MLP neurons of a small language model. Each row is named by its layer, matrix (gate and up: input weights) and neuron, and shows model dimensions 0-191. Each number is 128 + 24 x the weight over its row's rms, rounded and kept within 0 to 255. Numbers have three digits each. A neuron's up and down rows have the sign that makes its largest values positive.
Before each neuron's rows, "fires after" lists the tokens most often just before its 100 highest values on Wikipedia text that the model never trained on.

fires after: " w", " m", " cl", " l", " f", " th"
L4.gate444:119098104138127136149075162096165133121096133150149102159117142155126130122155120090126104170093129142152115133071154100132112153122148097092098151104150117104182142107173123131173099103134135126114086115132111115132186080121138114176115115133109098131086125090075132152100115123149160112089107146130153117095116118161120123166124100158116143152118142091124139161111159108156135096127130127127167135082160130105089174127132156131152150138138093154141127103185126136158152137119113134098151122165141126115125128076095129141123128132114115142142118162142145086147116117128142156
L4.up444:153126155089138149145121123127187111131116123101120143149131100096190093117171111157124113139080103153124131134117137125099155123141131119112127167152130114142160109155125145135114114110130126150119127154095139086123118126139075123128087153097127114119102128108102160154146111110136138108091128108162115141126143097066128147144127109174183068113107149137118115131154110131103110113148136136145144126149129115122155161146142127126158154128136139128079102137146208166111152154166121170134133107141093108121104129170149154094078144162121165101119124157190091140151135127125141127

fires after: " R", " pro", "ar", " r", "at", " p"
L4.gate260:137109116112114113166124149134129149109154097124134129154122089129141154125125129118114130118122192086110087131151119135120139087151121099116136093070120114115127141145113137117101115105124172150139056114109115122157133124116066129152109159108143174125109128101118128130165137109107125124125121163131119107140112182144137163120119135205120137167126123085123102131112139140148133154126158110137136134129165113104125153118079177099154151122131125139143143144112075135147155168151106195118121133129132175121159131065127123138185139157099115151139136147091130115108078120122118126
L4.up260:099135163141136114144114016168100144150144132149115114125102109115133129114145148110156096131127152122116136163121151163100148160112175068097113148125155138130138099122078117137126077135060134057145110116130169119129115142151158101074130105110098123096140141116106142146129141099135097127162068104160150151120166113128169149086156132111149126166115126112084127096127092146138133118111105126122094121111128129153133139157109140138137125112125111133104092119117133100132137134116160159121152101107103105136114123121161147138120128129151125111140140143137112158111135089141105143

fires after: " m", "a", "h", " h", " e"
L4.gate345:133125134132127094134190149079118168073172167114150137134120120116143150127119121143123137135114099101144108121117151120086141067114118141169162122117147170139145151097163130171117155155129090111114107160127179104153142154175124083092108151086153130164092122121137099109137176109106094121128126119116124129146107137161152128138114133106157081120144175114130115138112162100115115143111111153109095119138142145070167081138101118121119133136085118174110149121097119104142142110099119092151159121137123094136128126117140134138083096164112119111124129132148080147122126127160128132
L4.up345:130161135153138151161145112138129145133101097161145107097088125129138164118134130112107115123133073107139136143110123104110136150089121136140152103147153118117101095158164112145116119170116094124090110174123138111105099179152152118075150135120130133163163155153151153123115144148163108138109139116103121111113069159115101150168095136158134157152158145132096159132134130132067118144186170125146156116102148100138171110146117170130173116168140098156123093103155158113110131113134155126100137159102157125133145107182165164139098138168137135100124146126147131151132152136128134156

fires after: "v", " r", " s", " p", "it", "a"
L4.gate367:144157117156131121173148137191138124143113138153187112166102123104096137110152117117131147088175146114086127117151130147125123118152155176119136126141163145135165109168115096146137132111108133114152080129144113119133152104178087089179120189121119110105101125130128131117149118119119140117174102133139140154107127144129135147151148111121116142139100110072130134137127116172157165117129139160148096131144155103162141104075148153108148133147159139123106096141124110086111132134086139121096174132157115162126112091125093136138119098089132168074144126140168119148141126133116142166
L4.up367:110169141125153087165132151141159105149120173112177131114117115098136084124115124126086125147106130135124133152142156096131133177153178120130138107117127103126130068161090100128091136095153107140106100085148126124112130145151114118138110159129127116108140119128130149119117101154108098120097144105146086140134180141118126171102160102119131126134099075106133092157147105143104147076114127094117133123146133135117127114107116134136094096176170116126098110147144129070167143142136156194156126169151139112102136151133097154125145177154114144119144136100155146089108148114161120134

fires after: "-", " the", "\n", " The", " pr"
L4.gate462:130117122166135144132125121122109123113121108117140105126089115137161099121138139159139170148143134122135115164133082121116108141125154096125144125108104156191159133122154131159081144128102111151167153138140154151116156125112172077126147113091098137129136116139158118141159128125122122077163099157107170138099169100110118148129137121119077140104159091105144148166143136091092120135140116094103086160152123098107087102132115135141097154122162117171094118095097142140120085117166127123114142170113088136111173155128115138111133176158132095089169138135106130072096131125106134115
L4.up462:150115112127083098112109117125112081150143143106153119121129167110168114088137145116122160121153108103105154142090145097115118159102120127163152128066098134077084118124166096148119134151123114150121121157147140118100141145131117076118120164114130145125128106118125136117174145130132173146101140143097143160113099126123126146122114112153106095162143143095140141142148122138141131129146148142164148128081150180121150117137118126079104155118122138115101132083130135154122090078118124092092149120158093202157154131133106173117123127134156157097160167162126102148111166104168145125

fires after: "duc", "ec", "ac", "c", "ag", "or"
L4.gate5:171116101101113111122167103118113112125130127128125105109095089150107109068105119168157103153112129130138117124106131140135153120127120124160126148103095137093131132136190078100145127112119144160124133122180110134135089108147117104111137148146134143150134169125142167123138156119139160177169137114105126137111103141128162138120123163117140101143140133125078161108108162133136188122135176107146134170093138124146137155114126115177078159152164133178135129142121162120130143133129160124101146175135115111130133112070123109086156121126128129129084182115075113118148137092142134163
L4.up5:130131114096101115095174153131123083181107158125107129108135138154142140121141159156136193161122136149151111116127084152126127167202122082131136160112116131151132176109130136130108141127094093114147122110100118135137165100119131145108163111138109142097158190133117174132123116149166125087195132110122172120133122137125131114139108141131073149151119100155074133136138108139168179134134082144145144107113112138155145136125150127164145144115114106154103159160139077097102118126120171137137138112143121133146097154149125115107124142135135092126145129144088119154116099123133158130

fires after: "e", " pe", "per", "ra"
L4.gate250:131107091110130149136116096109113128115141111139092129119146148101148152108130084193145169087105111130148121123098165075117169136130138151116154136152113187156146112121178141144157122097148125114080110131099117106124111083122132133157139117134130161121118134135141143108090149100118143126119124172106143126117156103143136151128120154070144114160084110142091101159118123139105131102149110089098086126095139110090151168098148115102122114156124125098136119138131096155170083113120167112161123151125118126128087149079109116116149188158157123119131099105147154152120125146164139151
L4.up250:081127140138085168160110103192105129074126135111147146126169112080115143119128110179142157107167120109097135138095133122190168154146156126149126132162130147142143136114124086097146116111137156112140139110129124101120163113120123162105118152174171080087177165127120108172086132128136124121137108157147117111163127130114135167117123163098121152120117125133130107153101124152135108100097138181128151101120172142159137151148109128158132128141110161132098080112119062120114138097146143131134115111134130143116119123140109145168130143136143136098155087109108113113147152151159138139

fires after: " m", " o", " f", " M", " pro", "in"
L4.gate29:147103142152157114171051109135116189105137131101134147151132163124104138141161143098136134113154079159152126143137157110127120146132158059138181133136124120102136130080129108136157117120090157142130161137143137107130105116155117130120168118139103152128124174134146096166147082116132112186142120086167142147135131158159084113127111131160131128109125138154152128126133115147142103098127152154082174132110095118132123097078104170075133102152121118130113132137083106138116114164123131147131153087133152163134133116095103120135117137139113131145140155107114089115152098146112152107
L4.up29:110150094160130121145089129139143168168091108137163175198076144158102115137141127147185126151104137104144131121132097102142148149110114104152053103142131125090128119157094173137158126106122115130135105150129096146129141143140122092131155132122129107136146143127131129139178114090138136118077119136131145138141133154090127089091090110162148131176142150127131102130123106159129151163108124162078139136108142130152130177135124129110136179124102121147135079131128114130169115162140139152130127119107098111091126128156110104123126118123140112059144153104095168140124110101120121123

fires after: "it", " m", "iv", "enc", "em", "m"
L4.gate156:156144149133075131115129105139120159100138125080149111092132113130137116149129117111165193091138155170114116113134083114108086138139163111135121130150154127112163120093146108111121180148120123108142114127115104138125119139093131142185119135136110137132102095155135128101134135163149144117112090146108124140129139110152124142185096134124172134106149095119138109101099128156133160102135121093096164112142135068157141132114117105121157147090126145147150167146127126112127116088118158127157097081118103131123178121092147094086183136121126096141164139129100139141123080109162079155
L4.up156:161166157101092134103121159116112153123140115126116136092118097152110145089116095138138152117160155138152124153119139110121122112136116134117124155125099103125100162075114114087151143147119097123150133206127131147139133110127114143122098138123116184160129120103139114137133113144103126131087115092114108154143132200108154093126159123136119097110085158143123100077143133120141174172103119097141106113114121138152158164134098097133138123162148121112122090106133104129129109111155079123129153115111161119154100151169099129144087111115137113170127141136123130086128196173136175139

fires after: " w", "iv", " W", "ar", "n"
L4.gate146:125131093156122084115158128087149113130114170139091112141115102124137131157112098091139141101107102097124110131104138133125154143157066110171152082131112088103093112161157149164090142148127132133103118129134106120116097099140079137138144096131100122148128114123133146107098109133137116120113178108157167166142130122109095105122120159116125107129096138139081129154130177143139152098165115128107130134183139132128105099124093164093149115129143131156157088120106105138130112116156118130117143155120152147128105119106184117136157118145156120182092123103098127129126053083117089130
L4.up146:086128123144156121163179113095107174131087128111136133138142082166145118174122146153106142132117135089144125118124156098117092149146144121115133098102138138111143107143125159139121132163124099154147118129113099171096068103147101128127155111112075130157133152107129136138141111118096154111157144142107136140169130111158117117106133102120150144170157122169102121117113162116151106152121160067107131104142139102113125149124090161132093119163166101154112116145118124175133140113164096140103142129166105118136106120088113132162136118118187111165157152155113112097161169085132128162

fires after: " v", " V", "our", " w", "w", " W"
L4.gate49:118112112109131117139146127083168125106130136126086151168138140127140115129106109188109117144138098130113078152138108106109112133157142108126122137092084163112156135137122138158126142127126107120128124166125140079106135128184146135127138085156129117140094137187106124144089134117108089127088152110077157149142105138124170145135130146108110163116134131093146151094117136123150151128128169097145190095146157173155091102144083137128159114137172142120166144159127139083138150121124102099136116116109141083144175122101136137166116120140145093076120122146093151115152102129108096129
L4.up49:092109127165123115098122094130099143122145121115158089135123146143114192144145114100154096148123101147132189125110120103104122131097113162115109131106129137141149083117114109132146131133083115161123125095108153144127062120138141148129138137121107137171107128104107115166103146160154135168124088086104109127112127112180167148169088080098144161121113116129130186127100100101116097168102128157132134142143127138156088122142151116139167153114185143151133078143105146143070142096136116106140134117109140134103096141101143123118100121111106092132136127178115099130143149133136150138

fires after: ".", " des", "os", " f", "ol", " act"
L4.gate431:125128140111088164141147102127123162158118129119120133119092169161156114107109123130124133123141077097122135087149119151145107180125110135109116138120157095094113158184148115131114105128136134110157129114105137102173115144168112159115136120136130139112142168124121141113115108102205120104107135137096154147162125123157133146109105134172122125190110175111124108128117110114110146136132172165142143144127109099174070094136139111152123100126134107138175183131163073111125116145162133101177108121115177105131121090101171105135127116141099098149126136142143128137150166151124123123
L4.up431:125105110109120166140145111113115160121138127152122125110154141113122135100147126161133169116087137118131079120225137160145143167118125183115164126125122095095164133150117116161137123160118123108133132084128144134102105136106093136118093125157107074146121125137114145111120147109141144136121117102094126177079123129087111121117143129155115136094121146128159119121139142120092174130083092158078137123124124134150112130122107107099161089148141061165098129132176140134141152095127131136162106145143142146140117055157155144106133148122125129167103122167134134149147139155135129153

fires after: " m", " man", "ed", " comp", "p", "an"
L4.gate119:159142138164135158127116143158154135092099091137130137118122137177147128123116092146129155150114112167083101131123122124130110099112120091114134162161142134137132110110114126126119153103123151095120124144100144098084122117148130085119135130106126148119130067161148090164116149095124107130109196106076122136161127099124171124159137091159088102150140142107131120138127122163142133143114170151132067149132103130166165129148102165163167137145113112109094123121123132130093118129156126143102096142132125148147111109078149163147139106169150119160139147103170112101147188104147116088
L4.up119:124145113130161135159087146151129133131131081121069148147150111120141152198121154167126157140094117138105138122054134169197136121105096170095121133107139097078120167130157101142132154116144132092144134119141129109145168074092129109146117121170092153116156105112084121154187149136147117111172088175106104123127109115154131110126131123104155133112096120138099132115163121088133142124132114141131136096141086128102126122090124129135154147135150142122122132138110136129103151112115137114150146141158085126102126122104097094123131141088124120113136108140140131117128128138138194129

fires after: " d", " M", " m", "y", "D", " D"
L4.gate147:120132141136166102119160118108133128137149123167132112098134112133145152127126116119118145144141163115115138166111110115132135119118110075135116071113118155172114143137127127143153142120126092110122099102081130115172152112093128115140128079121126110118148134061122115116130130129130137134121167132150156127121120154129158188153170130158118134074140181125099164114131112115144132171120118084115130115162138100107156117138136109212165121141111064157152093118082135175146121158125136105137150112123131151141100109129129173118123091104115158094144081101127141151081089134108133136
L4.up147:093093120138101106135114093074116134130119164184122110074101146137160098101111107072100107102122162118102174165176140129109105176144164110156114153146125104094143118150121113115121116129136118118117127162087113145108117107138108109104117113151155106108114092162092102153123087116141095128110136113119108099181081135128165162150123128147129132106121158146122140122131128121142120114126174119099158101122079145144152141093108120117117088104137118067111153115150152142137125116135177119106129137113145142140133139105091146092109133122078121155149134101111103127097127152113110078

fires after: "\n", ":"
L4.gate255:135152132136132144144085132131115127118119140105086139123126092129164130124118171114171139112124138127148139153117127158123117132135133111141143083159098148182146166110109107128120109100083151138138137090147134129131123128120160108149146155121112096173175121122126094124174138110177165096148134110131109168126122150099125139087109125151130109095174126115141158161123126148125108085110115108158089123114145111126119143081085118062105138118150102157145125166180121173094109091139154167150135178133121139153130113122083147081163130157165094089135137118158159143120133110130142156
L4.up255:121094047158137140090142126128129152117137137160156130088137115134071145123110115169095099152131159134109148139123101111088127162137133124136099118151105160146101173137134131084133141153138101099116137123081153116111084148067140139115116124127134127095161140120118126136126142156180133127097175111148098098081130121126125145128146127072130100149117150114166126114106081127119088109097090139092122143156151141138132086148094110111158137085135106173118126147092117161130118132163154137149118147133120094138094146140113115127147137142151126079140091153159106158147117138143150141